config.toml
d_model = 160
head_dim = 32
positions = "learned"
qk_norm = false
attn_scale = 0.177
bias = "none"
optimizer = "muon_variant"
lr = 0.00457
lr_mult_qkv = 0.4
lr_mult_o = 4.0
lr_mult_up = 0.968
final_lr_fraction = 0.05
doc_mask = true
dataset = "wikipedia_en"
MLP neurons of a small language model. Each row is named by its layer, matrix (up: input weights) and neuron, and shows model dimensions 32-159. Each number is 128 + 24 x the weight over its row's rms, rounded and kept within 0 to 255. Numbers have three digits each.
Before each neuron's rows, "fires on" lists the tokens most often at its 100 highest values on Wikipedia text that the model never trained on. A number after a token or word is its count.

fires on: " the" 48, "o" 10, " The" 8, " his" 6
L6.up269:078152165114087119124112118117131152152107183088082165109129114158173124105112124156135097093149141184135152097151110135125085096144111151129127136150125112126150140114125120163155088096106121107078117144154154115170091161098125123129123124148115131146141103133102136139141157167130185133140104124162086117106134149139125124149112187158145130096146120138118100125103137124105161166149

fires on: "," 22, " species" 11, " code" 9, "ist" 7, " case" 6, " area" 4
L3.up147:099164163125096124167126149129116147106144119128141128114168144098076150160145125088080145124097096143096123157148127156155122122172116146118104093126163152102166150132098113120139123078103138108075109142145137081061124126081134119134150153129118142152111130149136166182090149109111153103140099122114103101119114120107102111142166154098115171149129126107129165101131106159130139120128

fires on: "-" 31, "r" 14, "re" 4, "ir" 4
L6.up137:096113164126149151115102162135110181100125160077185120152142166114130147082108173104109123104124123120134176107159137130138096139104099124131160133161096131104133127138118093129154132118143138141105171138160101159108143168126101183081110142120139135106088131113101138144101130081128126067094099139149128117119145132131135171098124169148128134123126118113110102120144069146097143126125

fires on: "on" 14, "e" 9, "il" 9, "m" 8, "ri" 7, "um" 6
L3.up293:117143133112157162147106140165121118125148153139110135167151159124111139143157153149126145155134155161096138108159100118097084106157111127161101136114140189136109133113108164091105110089174148137142136134126128137130111136134121116124132102151157139132136096107147135158143098145135107161107154097117139138102111115134141142132127084100120081133117145173149106164103112089132122115157

fires on: " " 29, "c" 9, "ro" 7, " con" 7, "." 7, "g" 6
L6.up69:130127121126093142146146113141152128125156147126061141152169106124126127186148143119145134099120169125162145169124087142148097148150110119141120152095113163117096121119099131108091141084121148135141132181093135122112148121148136158121110142148125126106106100097145124135157140145099163146160119102153162153101139130136147098118088112082134114128109118158107125124102153141098047118147

fires on: " f" 24, "F" 21, "\n\n" 8, " ret" 5, " There" 5
L6.up302:150102118134162142187125091122084140089121097139096123131135197090116161140125115129130124101106116145113135111125072110104154153092148169118104155127116128171129119108152124127147095128148113111119140175117122154130079132110124165137129121145143130160128087137070136154141141124111119119143128094126164106170133171150136132101118169144100138139143106104126132154121120145112173131157

fires on: " an" 32, " O" 18, "==\n" 10, " R" 9, " =\n\n" 7, "w" 6
L6.up636:146152157166133095112098106143161137131153132166114118140149117157072178146102117142125134123181122119121154117128137138130117150139132104097142129141130108149123129163123109159141159108116159126131119116097130180104104134123133151166145124088148111176136140108113115150102101132115086177103141130104122124117103166115120091125108106096118141146112098058104142142090106157140115118157

fires on: "20" 16, "ong" 14, " all" 10, " Off" 5, " t" 5, " /" 5
L6.up627:130107079105123112092119073123104147095142101100122132128118152116109149137071104126138103125098109149137094104131105115083134148116122113126128170119130115096124156150146130140142142136114169153157088114133170131119164131112144097148157177116145152126155121164108121118132152153112140111100140134155190154151110122154146138112140146097168155126109103134127115099090113125096118113170

fires on: "c" 19, " p" 17, "ro" 8, "o" 5, "ul" 5, "ra" 4
L3.up478:122139153139161149163110118132171112144137154163101174139152109151095120120164134135127137120108126133112115112111114101120153161187088119132125128059147141124069115126078103170121149131070123110101133079060127147128115137125158132139136115136150151124093124109119155106160144160160102139092135120175125129126134134120143094111135155116109134142082137131135172136131116155103122146144

fires on: "ed" 12, " children" 9, " came" 8, "ived" 8, "en" 8, "m" 7
L3.up64:123120092133138117130117121177121134129175141184090162177116141134139093160137132131131132155083091136139127122127132132106116140151111123144119168127150114139165101169076136104126183087084118116140149123120137148109143135116126126119108103138120147091112127096180140075114087143131138159088115158155112127109148121158095086111100121137103111124108161146126150123152138135141162141146

fires on: " be" 41, "E" 14, "st" 8, " multip" 5, "After" 4
L3.up556:099163191146121136137110156125164105125176112128134095139121133115122128129135129139122136069112096182125117118135115130118143129130116141126122175147109097107126105147170110155104108089101138124132107139108122084135148079104114151157118127102136093161163106157134146114105116153112140154120158136106130122118113086110134168135099156129105135104131100149075162147118090130126101116156

fires on: " and" 32, " I" 17, " to" 10, " not" 4, " r" 4
L6.up526:099090087116105118133165117114119112098102142150120113166112135105101104140144113177163084115125110126153147116104101145136152108153111142119162115162138101143108121123084105146137121115125170141124146126121144149125110123167114132137168149100153079114124139164097116144171119147150141112111171197118140172173095118114123146105116133129119130107130117121148147124132122090157099126131

fires on: "us" 31, " species" 21, "==" 4, "ometimes" 4
L3.up491:128137123124113153139205091103082122087111137164113150167145105160122143123115086107118144087140113144107106141127148114189095160130115099149143131158141129134086154123097149113107172134127114072130130105132130116135107141146109136114100100156122165129136129140147091167147111122140103113119142128095141176156133127129131113097126133123110144125124122144059109130163118153103103149148

fires on: "an" 18, "ir" 11, "." 9, "ember" 6, "un" 6
L3.up524:125107143150100136084177082157084153142110109140124096104123187150157125146165106166142103135118115163124123122144101082146120094124126130136152124141120106137112100115118130120172094114146150101174145117143144116131123152168140105125151103072142136139123119146107193168104150151105088161160108142149128135128154145155159125145100121135103147094136129142122190095160132103132113116072

fires on: "M" 25, "N" 20, "mit" 5
L3.up474:094124134162142113162139118133131113117136147119146082163160123131111218178130111127100106153091120106073184132118152144089183155150119156131112117120128131115139099116147140113121162140106144100174097117125166111182085117152143128099099104169150166119130124123129125134101138149155149112138105121110156117103132116124121111142115155128132115162151163120138168111097143127117111058157

fires on: " d" 13, " s" 10, "ial" 9, "Spec" 6, " general" 6, " e" 6
L3.up330:115117147088149142127137120127146158087118166105175155138114146144127193143128103126150119133159136180116121139144153161137142104155133096105116082139133134113117087126171171147138124102114116132134076166143115089097074149137143137086125131058175117146126120098115165122143118114121092116129134132122125129126098127134133167130166119109162137123089111112145108120132097115110160150154

fires on: "," 34, "born" 7, "28" 5, "27" 4, "18" 4, "20" 4
L6.up437:108072124172152133149128145169110101113124110164113129142123176138128145124119153126140153139088098109123138126112148101150129124126161117146143122140129081141164113140071099087160143128172161179132146170153164127138157088113127136122150106130115136077102133092075105130103119135122163121068140156129097123098124124126115136119132092124151133150116105181063159124109124140150094122118

fires on: " S" 26, "W" 11, "w" 8, "o" 8, "M" 8, " w" 7
L6.up16:110151119126168124090091122115119168103143103108143137179128141088114135129142098170107146148113167168101119124101145074122111152151113148133095154139123137163106127115145091177156109125104114130167144132133129130115130124145154081094110118136132165167143106119108154119126094119140099154106154122118144139136117170165129140129124136105122103144120141115095143072110136158136139060116

fires on: ":" 33, "t" 14, "c" 12, "re" 5, " ft" 5, " office" 4
L6.up264:110123117109143129138135132113167164127144165115114149123154167130127135155142129118129110124107114122168101179172111128104104164126114122131189136119117109137083126147135105128122138092142097105122125155113150086107091127082133159097130135101132114099182142147136172117146152082107081166175160136137113125100144145157122188128122136146126104164156151078084097097135110160127091123132

fires on: "and" 16, " for" 16, " had" 14, ")\n" 8, " instead" 5
L6.up108:131132125084166155170142103119112092173107128121108097136088146103166135142153109103113134171120102136160116065111148158127111107103142132125133147109136131118111159128126133162110127145154143072150134114115125124129148119140158141129137096182137113138129156123088149121094089120113110108135181129135131134103094106188132118089126138125113161128114153092114165125142087123124099132111

fires on: "\n" 26, "c" 9, ")\n" 7, "C" 7, "ce" 5
L6.up23:087081153155145155150064150119145123111084125113083136140098121166111148155119152135161097129096153098144144086108118120107134136091118137107148109130081153124094120144123142132086118108152132140133130110113155100141080137124127093152132144156136173134132092150123106164149084094131146113115125102156121105102148109129125152096127126146143128110126107110102165104128161126116117143138

fires on: " n" 15, ")\n" 13, "ub" 7, " c" 6, " Goals" 5, "n" 5
L6.up92:127119084148131068135118093135130117136138128124148105150139123173111144168161169146127099120129066125118123119125157179133082147119164099093103091115146104103104174101112102150085154114164132127145102093103133137104159147128139134140106148147138115111148149125134141122105122083144149137115156126129105166113109108137139080129137129103121141088114100145095122150092148146139127081150

fires on: " he" 20, "-" 17, "c" 7, " a" 6, " Total" 5, "ist" 4
L3.up211:131138137145113100152147099115153068107114119101143158136102130114113133152206120106148136139133110146123106123179126110189124112153121101139132118104109138143098137119125103126145137137106149112064124156090130125115103144143121111119098168146149145138140118158099155154086179074117132091146117119107081106096122109108149155115149140130142169143106103126108168156124116118184155122120

fires on: ".\n\n" 80, "." 9, ";" 4
L6.up531:093133119130154124133127143097076108087124139166073111152134179134128169134134151132145070111106081163132129158154103123104093145134150166143137163137098149121102143123084117122123126128169134097159142159129137077119158144112124116178162166151097144125098121133121174151099111090134146151125126114136120101134124138119134126138117158129144153103137124145092096186113147126154123143099

fires on: "ed" 18, "ent" 8, "ph" 7, "ist" 7, "′" 6, "-" 6
L3.up514:147119136113088133082155117126091131184088117113113162124131140151133121149138127161172131151103111072091124162123103163111135157101106104108097121130137130162143177109117105140122139115165113116133159132151120105145124133122122123115140118113138095128127112125182142098130119104123108108132163146171093123154135135192126088116108115133125213152092131114145079133158111170114167139139

fires on: " " 28, "uz" 17, "–" 6, "H" 4
L6.up165:120113127134141099138151156172086114100114094123095126160127113160153106175119147108162131080087125114177131090163099141118125093115137132112126142179098156126099125143137116103119147120103178142147129072078159118124100132116177128159176158132154126113102091116096098129124111147138145107137138142152137129159099125119123104092108101109163116085110131151114153110109099124158139145073

fires on: ".\n\n" 45, " released" 10, "en" 5, " that" 5
L6.up419:114094141147170100133138130103143139148154142128098125113136157096112109104140136106090165148105149124103118137156142127141109158105113128150107132144138112138124133128102150114122112141167071114152130136162118090113120154109120106103092147181139136117125099131119149152103119125199143138110106125156149164130115141122153121100113147142110166076081105156092077122123139178129110139136

fires on: " as" 33, " which" 8, " th" 5, " offer" 4
L6.up456:106151097124121093121118112085156098111148176152171110102134146127117145127145065132129112139163095093138152113164130137092098132124131157141159113131099098162109179116135163156115147146132132118143142147201143125135075120120118062108114130129163122089136081146141108121137170172125115105156159101136153094132121107109113155108150138124134133124101139126145136111125092129096130153129

fires on: " un" 45, " re" 18, " long" 4, " trans" 4, " Trans" 4
L3.up594:136121148122123129122174105146110125078082142107128136123130134126130094109155095135110124132125142137109076105089155138060092074110131133134147105132193147140134146137151133140152128164138120127137170158108090124149102154135130114116090128106170140137098120145111109127082115164102135122099149128142142157173122125114149112107153133112123114160142125112080137131100146112130119084156

fires on: " a" 36, "==" 9, " allow" 5, "-" 5, ".S" 4
L3.up106:089134126174085112150145130112110082177118134136156148120137148096095132136137125125088115113132143118107107123172161160135073155167119148090084115146133135152124158113118141086148130117146152096141151138089177120164106116123137147096114192114115147118148159103121143163141118114131154110119089131122121120166151135115111123139175104163090146147108095159084121125115092113108118083128

fires on: "/" 32, "-" 18, "." 10, " sp" 5, " m" 5
L6.up145:163114102196111087146141147133145127072128101128117139139144140115113117136150122152178143117131163117148108107130119119154125150067100166167128155159120130088123143112150142143111121140112105125152170128125107113129096093097111129124095119091187137171087111137142108112126098136142158154155147143149106149165156095109117077095102151123095108162105152128113144116091122164122157128121

fires on: " of" 46, "stant" 4, " Her" 4, "t" 4
L6.up613:142104137159156131133174103131126118151126149166163110110143144133173127152152110143150131131121154155107107083086133145110118133115142116091143106127130088142137164165096088155117136151161115143121083128160090104090142147129096148140110138112161151147144111132104154136100078106162110083162099097123125069123130130125100110178096133122121137138095147145096090103130142158131099149181

fires on: "er" 16, " G" 11, " P" 10, "y" 9, "ict" 9, " T" 8
L6.up505:127129120098150145096124110118122142143088129142133176112198136155116142150147103131140140181158121156121132165117123118128108132124099117129115149113162108075124109145124125127144127110123096164153134153178133118196129115142199160139143112107155133128147141131197097118104120114168133083114144115126136117156072139118067132129136076121102143174126164116095140120094143137144103109117

fires on: " as" 19, " on" 16, " in" 10, " to" 7, "c" 6, " e" 5
L6.up572:110109105142169151127098072134146130136120124067117123144144146131113138144116102091131115099107135135121144095168118157122125125155138168169146147131140119140101139103146075166125143157140140096159111122101137110146109153136092127170122188118109134095136159121080100095115122143161137116156108134124122160080108156106142105112106094132108154161125114147092094107117076169170087138173

fires on: " " 40, "m" 15, "st" 6, "ph" 6, "is" 4
L3.up415:127101148111145108137089149175135117095089055144130104099145088143142147168095103095122115163152125168102159134167128106129150131114119103117099122156106117129120163144110100132148152086125153119176151127136164127115128111152084152148132151102173135135086170091110154110129121112097160180152130157127118137115132083099135113120115160118117103152131105090095163158162132131165093160119

fires on: "y" 24, "or" 11, "at" 7, "n" 6, "re" 6, "i" 4
L6.up56:125144170148107122125098172155103106105114157098104130151108142153139166138162131139100112113161077167143150150133124105106106169103115119130137142114159144167121129135093177107120118128135082109121139097140141117132162130099159147118152085146163113117100136096145093111104124131174143180104146144154173132116093119152168138143100111155113133139143158143144158104115082143145108140093

fires on: "," 40, "b" 18, "L" 10, "ens" 9, "5" 4
L6.up496:110130113104134130106153106175120103102129092132151161136153110104111123162103130132114128183097108115137112141108143169136113153137162088106073130119113130138147146113137168169141156114115143166131108143172163117120121148132157142089119125124116131075098142089119142095100123089161130143139150157076113104152142128107163123107119107136121103092123127124130149112200117131166124122054

fires on: "uk" 17, "ag" 10, "ov" 10, "k" 9, "6" 8, "um" 5
L3.up481:121158117115133114141124117140142104103139111173140136150171074145129136127072108150116175153132118139133146099129141115155135090124140134104139154114101102129144139131089121153116146145101146114107101120132150092089133142207183124145142124131146107154173151103155151134160138154109123159132112168145106116103126111103128144058152105097077133092116148142089124110123119158119154143118